{"n_head": 10, "head_dim": 64, "vocab_size": 24216, "activation": "squared_relu", "positions": "learned+rope", "qk_norm": true, "parallel_block": false, "init": "uniform", "init_std_o": 0.0, "init_std_up": 0.0198, "beta1": 0.95, "batch_tokens": 131072, "seq_len": 2048, "train_tokens": 629100000}
MLP neurons of a small language model. Each row is named by its layer, matrix (down: output weights) and neuron, and shows model dimensions 48-175. Each number is 500 + 40 x the weight over its row's rms, rounded and kept within 0 to 999. Numbers have three digits each.
A block is one neuron, or neurons of one layer that tend to fire together. Before each block is what it responds to, as a language model described it from the Wikipedia text at the highest values.

Responds to: Adverbs and clause openers. Manner and degree adverbs placed before a verb or adjective, such as formally, largely, widely, publicly, and the -ally ending; also sentence-initial They and When.
L3.down37:521442511521478497466470576523473483514524431458514512453553473539520463522521499475495475495484462532467394511535478547478462588517463468531553434512513510508501483530459448476474484497454500494525507538490520528579482530436501474473507505478502462555538505493452516515485505486505500484477511471494456506508518489556555497552450488527515514520525491484471501433482510483546581490516
L3.down283:447472544495517579468433502552497466501442465444483417526551538519485525463514496475432531545512498431478471507550431604505532493510622444582447507454477498465494469472601528470566473435537489548515507474466561541491505489567430465509496508553560524548448442430510473512415480494568483491478514554501580525439455479502451516407517501557530567485536598527478455510499504523420518480490
L3.down807:542478513564523501408459482464486531432493464511493417468487527480511461457506554493470461552452524516534540494456533506530514509533547538464563510483555518462535495437536498512516507512493538468489545505541452482480554499414535445466513477559607509575495555503515429592472468491487536455538492404418497452527521600462508538431474492429460471413571490536472466489554493373482501564493
L3.down990:451514505432476440506514583537565509508451543563442562555463514518569595524523488487479527459512443510467547522508438545480504513554442446522509434495519495483534486482492436463515507443432498434612464513483468455467527471496556491460440527494516488546432468449536522457573568469484497510519522512532522599430483505526420509453464461526438573505463542469530466491414485483490439499498
L3.down1030:507537532528517453514542544546528480489478446537531461516459565489516518507472527463552475445523446504451497468482457490485500455442444502520464469490506518546558529494476604498563461514538498471476459537455505478529420557440461441502427514509487528573519619494486445455472563479469531475389529531467531493504431482477476485488495520502482557572472527505544498479453502497439443445500
L3.down1199:585491500496486484476474437525495520541477494477535522435454508543521473491523535473554441540543470551513496568534512594508471482538513517531491524508493475444477526459493474466473488455502447562463487462447487518553521470499525497475557543520565456505531419448474514478491519515478503474533497517546473500469517506495512556441555509471498523524448460542498492516536567487468476526556
L3.down1228:484545548527568501507531486535495519513515468547520461517512481503501477515484572449462528457545445506530475441519551457519491503560494474476493548532554496483486480520481494516488508437531498460523542559488551492434531555480495454541485524534550491440524462465504486441460547545501464541450483488519447526483431496545590501500541560484491481545406456546450504526509511468517512488528
L3.down1370:526453537506475492455439499507522514475512536576452491535494496510490445450485524615481488498546504512421545504488518449459533461492497398465378458463506472559451545499558492560467491567503493486477588508536555493533453512510509601471506409469482584446544473453541498515467510516533492472443473440489551533453494495458545520468541552520485517485434530462479480553487516487502434577497
L3.down1838:492494525505425498490470508535500495489533461430483484497496536517531485457547524491521525407483480519500476429482541494460446541484510409537478502448544530505485533469488450557529573518485515482454610475408518491513536592522508452544530476477554477503525513461515549505449517504496573539408539523431468454475449490527551462387524551464519536481473478587436509506532493481538525552573
L3.down2185:497479457500483527461503483499489418468514517566479447505516467543502542531476491557449491545512478476547545534485557485444548495544574477554508505507513518444541488518517515492476549548481518479562585518487475500479474484499489515489525494497540459500444491519502480501466535481548457485403537520468580467477562514573492505473483471525512548552565496404541472513462506491495466556520
L3.down2323:519480460496525499443500600522474546463503521505504590456497529551549519489521545493505499513497523469482552506436497515473499495545431517468460461462522490546459529523450505578422432442399432482574495585414500551478531508422483499498501430410498508513481535441485537460536510460513435532519484499492617453539464531534528514576496385477479516505560510506498507455495511515508478480500
L3.down2332:492498518497502485480513490521501484524535483489491458509487551510556513428486528473476452483550446540522459495516565481465504482561498490600453523420505483522482515460504475507454531491527502498451540450440476495571515540512518474527537512517558487528574512473506557485452552496466496485490482533514475505562490470508512517436523562546477535506446530534470495534532474496492550499570
L3.down2339:496444462450511495545495593463494499479494523496481395459555506521445519497464455549454472561517476549537431522450477439459501526527476454459465508472486525548522432567501468574494540471447544469464539486500416523521464449540487507495501508507545505532507514535510482487468441494507512503514455450504429459511503450479459579474511496490514506502501532491496487471477508489491476516463
L3.down2455:503510512509498483519567546536494504464539584522512504483486481448491475495520560497552491502541525599551491516461425493478525484526422548538578477496456465500476568506444548470518541539471364477479595511457517509505455460491518535432488526466522468613517537549556372495511493443507504434521460484483476467596517502478443560483477430509500475540494504506496448499585492487499511468389
L3.down2475:507456531470452464459524505471449549497549486515509529461534550466519584525527434447528377516560518512440457469521471526407526498532489457455460489523475435569530435457467487500536501589467523502434545435437524491493511442509571507533480564471515521491466461448519533507466500463442583460477534480531545521524505533567437486442478498467459482403598497555468472432493418452612512520509
L3.down2506:478518577534472457496512505519425429444541516521534479517429490596508531443517495499375477468463484537495536472489570434516471469467439523524507429532518501475563466543581472488503513547507440547530490598520512518465493420485465494477573478459523556465519486463477525443422489499416473573458532529480548541514458449527502512482503476533497526507494572520475556523448575539600522495518

Responds to: Given names in lists. Person first names at the start of a name in list items, table cells, or credits, as in "- Nick Charles", "| Steve Jarvis"; rarely ordinary words.
L5.down483:503501506481566502465462435471489535439459534509529543476532483499574552488488485505521420519493520498506542497556451575542546549510535515461555541488477503537557491562663463448486443517494533500497520534474490535560425490534486517533435557533539552528496467466482442532516461472471472488437522536474512531521509478547495555507458507432451414526528478521519534454539456461546523452540
L5.down661:514488548478458527511479412447522549501540559479526516504513514513518470513495552455483463515476512523495535465534470544491518570427462544508543579467511434508525409557623546461485397546462530508566451569475491485482509484491475506552471479549534484482501487529433489501482491476576525514511515507512465524434499452504431547512454486514469452506540499488508481448483486484538468545532
L5.down1565:509507509448512561536530518480492577512465488483434548502469501477474495466521473435524457533527518519524519460459531468525536470462474570403539564463449470453545475585575504580559386442415494445595446546514538496505526520477546512526488485576472489601552414526507450534522471454502541522517565444506409533481496516468525531562455456495443435556492479559492440513526493543461575509544
L5.down1856:537481547484517475547464520481505504494524511528528512429515528534510437516502470517413471534498496512472519448434553579481563575467534475547495439441510535535509445575506563479525471477511474543516512476531521441504489524503498533540465455520500525539464478469537436462604489525479480518527460423515522535500502492484536521531436458499489459529467467493491558442475483600462538433556

Responds to: Adverbs ending in -ly. Manner and domain adverbs ending in -ly, whole words or the final -ally/-ically piece, after verbs or articles (commercially, professionally, currently), plus some unrelated nouns.
L2.down0:466484547507509490498498486545519482528499482475536443494537519503575497462513488495583522427492505564550499430490513508479441540490521412541474472498568559517509505493539411557493561528488536516416613475351605473517562489517516471502573459529577475534551450530465536480443516513500560514462502574469492432483512491500527442473555516468505481461489525530476514499535542530488546526498

Responds to: Name-start tokens. First-name or word-start tokens beginning a proper name, mostly in credit lists, tables, or after commas, such as Sam, Ed, Ben, plus place-name starts like Samarkand.
L3.down259:534511491499514494564526553457463467533501495560500524493533509512519487501422482502564442523534539527563423534543511546457495512478460530507394483502407506490497444536520472463534430432543497498514491535452460453541449465515537460458542519490494552527498471460470536481480478506506579536471508475436514504454457387492511522538485547505530447536510537478475567545508490510509515498476
L3.down371:455419614585500405574520481569503456486509559506487482521489551443430523448493501501523476531518485561429500481519487530466530496520483474527516462499490558542502504497506505468538451607518446441523477493500538472433545488451523480571573520482475533539501473493466504487504484475456499511455562504516495516520444459519547504546471527454448585477547541494410557538530488519474541495435
L3.down432:576448554495478427540477451501487511496448469560435599424560476439512469500460510569584462507497507523501519486522544534485473511419571510541517452568437490547552465531534444450449440503544504467567496477505500463553586447519560454519451554483442546510473475439464545505503492591510568490527490464448498505497483450538516512508470478421523544552519489545433521478515581476600550419500
L3.down439:487560530543489503517551513505510499500494505496541536541442528523458448495539482605484445493473570553435548478465484509569541550506508483436520521564467511486457516470520459508610550451528476488518456524496514547520470466549415501513463516523482518487477461451502417533479469573514386529522508568482358478459562477452528541509475570498452539521447551479536491474487455495571569428478
L3.down473:494482517461514466558533447451402497508489442592462507401503482572526504464450518601447511563512598518504599555605546485513465514418525583512495464466436481494557486502573518429572417550519506540506556506454501475488515467484479456529480538478519538494473477459459570510455426516434509493484536529486539519548529498528475578485507495501571544527532549509453566523449505522541541550574
L3.down683:528479483459527453567484451467446527496585517532559552476529506459478535479497534558525445555503564526548572485557424538524543543467580592480554530542491470511552462527591443461511446499403504501511472467456524552524522478455608456511401521552554507553479467470488468563523453496501450475522552540494492495431518470517506536518496528451450470511551496507467539454502499533535572530475
L3.down819:467457488517522464503541505524581518471541507439456536471463426521501427444457477457476356542527496536453520516506489540480510476551412482447502535507509435516551543457451508449508473430436490513546437506439474552548508534435499473512494471500565517457506546486497476443473481579484505465526504579469472451495487375493460591518494502446452521483457573459481488612490465468555508514536
L3.down911:454498546476594499551476423457499468480453521496446475498507487435502498386471541541541414526465481379484535468540506571488478484487546548482487537522524505505617523479637448449478457514468464555473500529435493495530543458483513448541426507561535448494494403505467530496432484449438449507532539526507483492494498500544461528481584519509483546428500461499485578451537481560495505495451
L3.down998:465477459512553489508493507504434468459525434555455500516575517452560523573498542494516466497515529439541529476522529485484504563562463462566495524584560522455483458464512499496523463389518509516601470495482474566481562496457445489475567547508523468527573476488461505445476440505453487479541500513549480429529531534494524515484526462482523437563579549526446502489506506522551538482437
L3.down1420:490497568536535544479522451516370513553476558490545507469513525482508442445465568567483489562534449478504528508576456557542490484463504546507444515478508520493548435448535442565547500500469451519503482465568531486411415476500481460518507522464536489514495466473523424507489537469550438525520471545507533535535540570542517447489492517450468505495553559578491539572513542511547538534538
L3.down1522:526468515560502419448486480549521486532529458546489530510467488531550441516465469490585500434495472508495492518477499553518550514497437537465499504464470512595535590517539527438507425538489527472542537515480476594484475433466493463420497559475516512532497476456523529493474499555479508662451544518589521553451484504622515509559461498475488518522507483474394563447458445485513538429471
L3.down1561:552533531459512537552460490477526488496504475504460544491519487503552509539550448529433460542472457450499443502464457460433497550487458509558551513477437472438538512466619514474444455438442552497569489540461490477517538524446521457552410532530521621508528478414557444521485455502472480538489531535523588530552491391432512469514508498545488545452538514501384528565490542495515468482573
L3.down2082:521477499522501495561539556506499527511468498553498542485547457557493428472527467526555437580469533522516501506590499518530488528485500538517478535499551475566517433483559489465599406525533472472455465471493516495520470475512471465591462528504488541573518506509471479502503552515456523513509553475510476466531517491480467460521560451471473443497514541437554519493485512525468502547548
L3.down2092:461517457515515517471513449464603450589546525447498526461485507493500474510546451546461490528476461544426504499553542521481497592545499502515454488476509512580426493467514476453493449495484508521520524474477490590475482512477450480520502482500458463534473469468475468452421516521463517556469500501521570536500529487463454508423469441480418399460514565509573403480451522433548563564483
L3.down2168:487535465476513461569456509501481559485545471557565478415528495508544452444492536465493559506548499447488466472576434438456487501491540574509468473463484461446500439521472498480564489449520428525537450510456526427537584535432589459576426468424549499537502485484481500501441556497484461523489590496463483465555492597528515559556482510558492588442471521557533524476475492409495557556480
L3.down2450:436542496470531517540420550478487536492472494490494582463552446481542479418460527496476468494518454490424489479514486504509437570556466472431431536478488533505520477477465520464540449460466505440469473466469457465539496546499563467570512508525477486516510530402523574600390492508500467582500572508510533557481491429540496519499439403526531505494483522474486463589476478532530529500570

Responds to: Adverbs after subject. Adverbs placed between a subject (or auxiliary) and its main verb, such as often, also, usually, officially, previously.
L5.down48:555498501433530494538507470418522529450504487513513524523435449514422485485511467505526424547499518556505489481540471508507481523505544464483458479455430574476499504486494519456545497546477471494544507507471456522598468477541520489514489476538517542534450501513477433412579514499518473509540518550473485424547540459540492498463438556565537431506484493506484494557557498451491414506592
L5.down405:551487535472549461443492538570531484515537459467559492464534519531514584498484543419475443457537487533496470489533484608458472511567462411559509437527524493489524478476510478460485495462565486461490559414484519534524566437463537515520458552522553518501475557510475509532491507498498521525495501525509474501496446493543520533469507490513538543469470437562411551488565488475533526548577
L5.down1322:531462463500489516559490518552488545547571471479540490404509492532489526517476504427489470483600521616465518582537482602494452490562444521544574538531420449462484547505549392469500520454501415503571483424438519491541485482498523529555554519569469532532524476469487476506489496499491519550580490512505474520529469475448559523478467482568562490484450513578448484480508530522494578482496
L5.down1467:530533461504530455460492532468477542441537511465524559519483542482584441524528562475483478511534502526515443465520514515569439474568522468483490460452510523453570505515429488467522478460481507425487533459531517507521459500510507548424501456479549537526490545477486548494534514472546484468537401519507480461451508512526532573524492505415492548512466470528427476608530556506488484472552

Responds to: Word-initial name fragments. First word piece of a name or word that continues, especially Sam- (Samurai, Samson, Samuels), also Jim-my, pat-ella, and first names like Sam or David in lists and tables.
L2.down1903:535481547476493511526557482496570430540525457540515530519513421461507482474554462501470428518472488498492500465533499539422502493447465502451488444510555511494521533506573514517556464526503531435577528483479492446481510471470452502557526581532494574511587527439509477478462534480462578572484532535452487437486514577523560462516493494484481521473461521466468539445440519588492472464539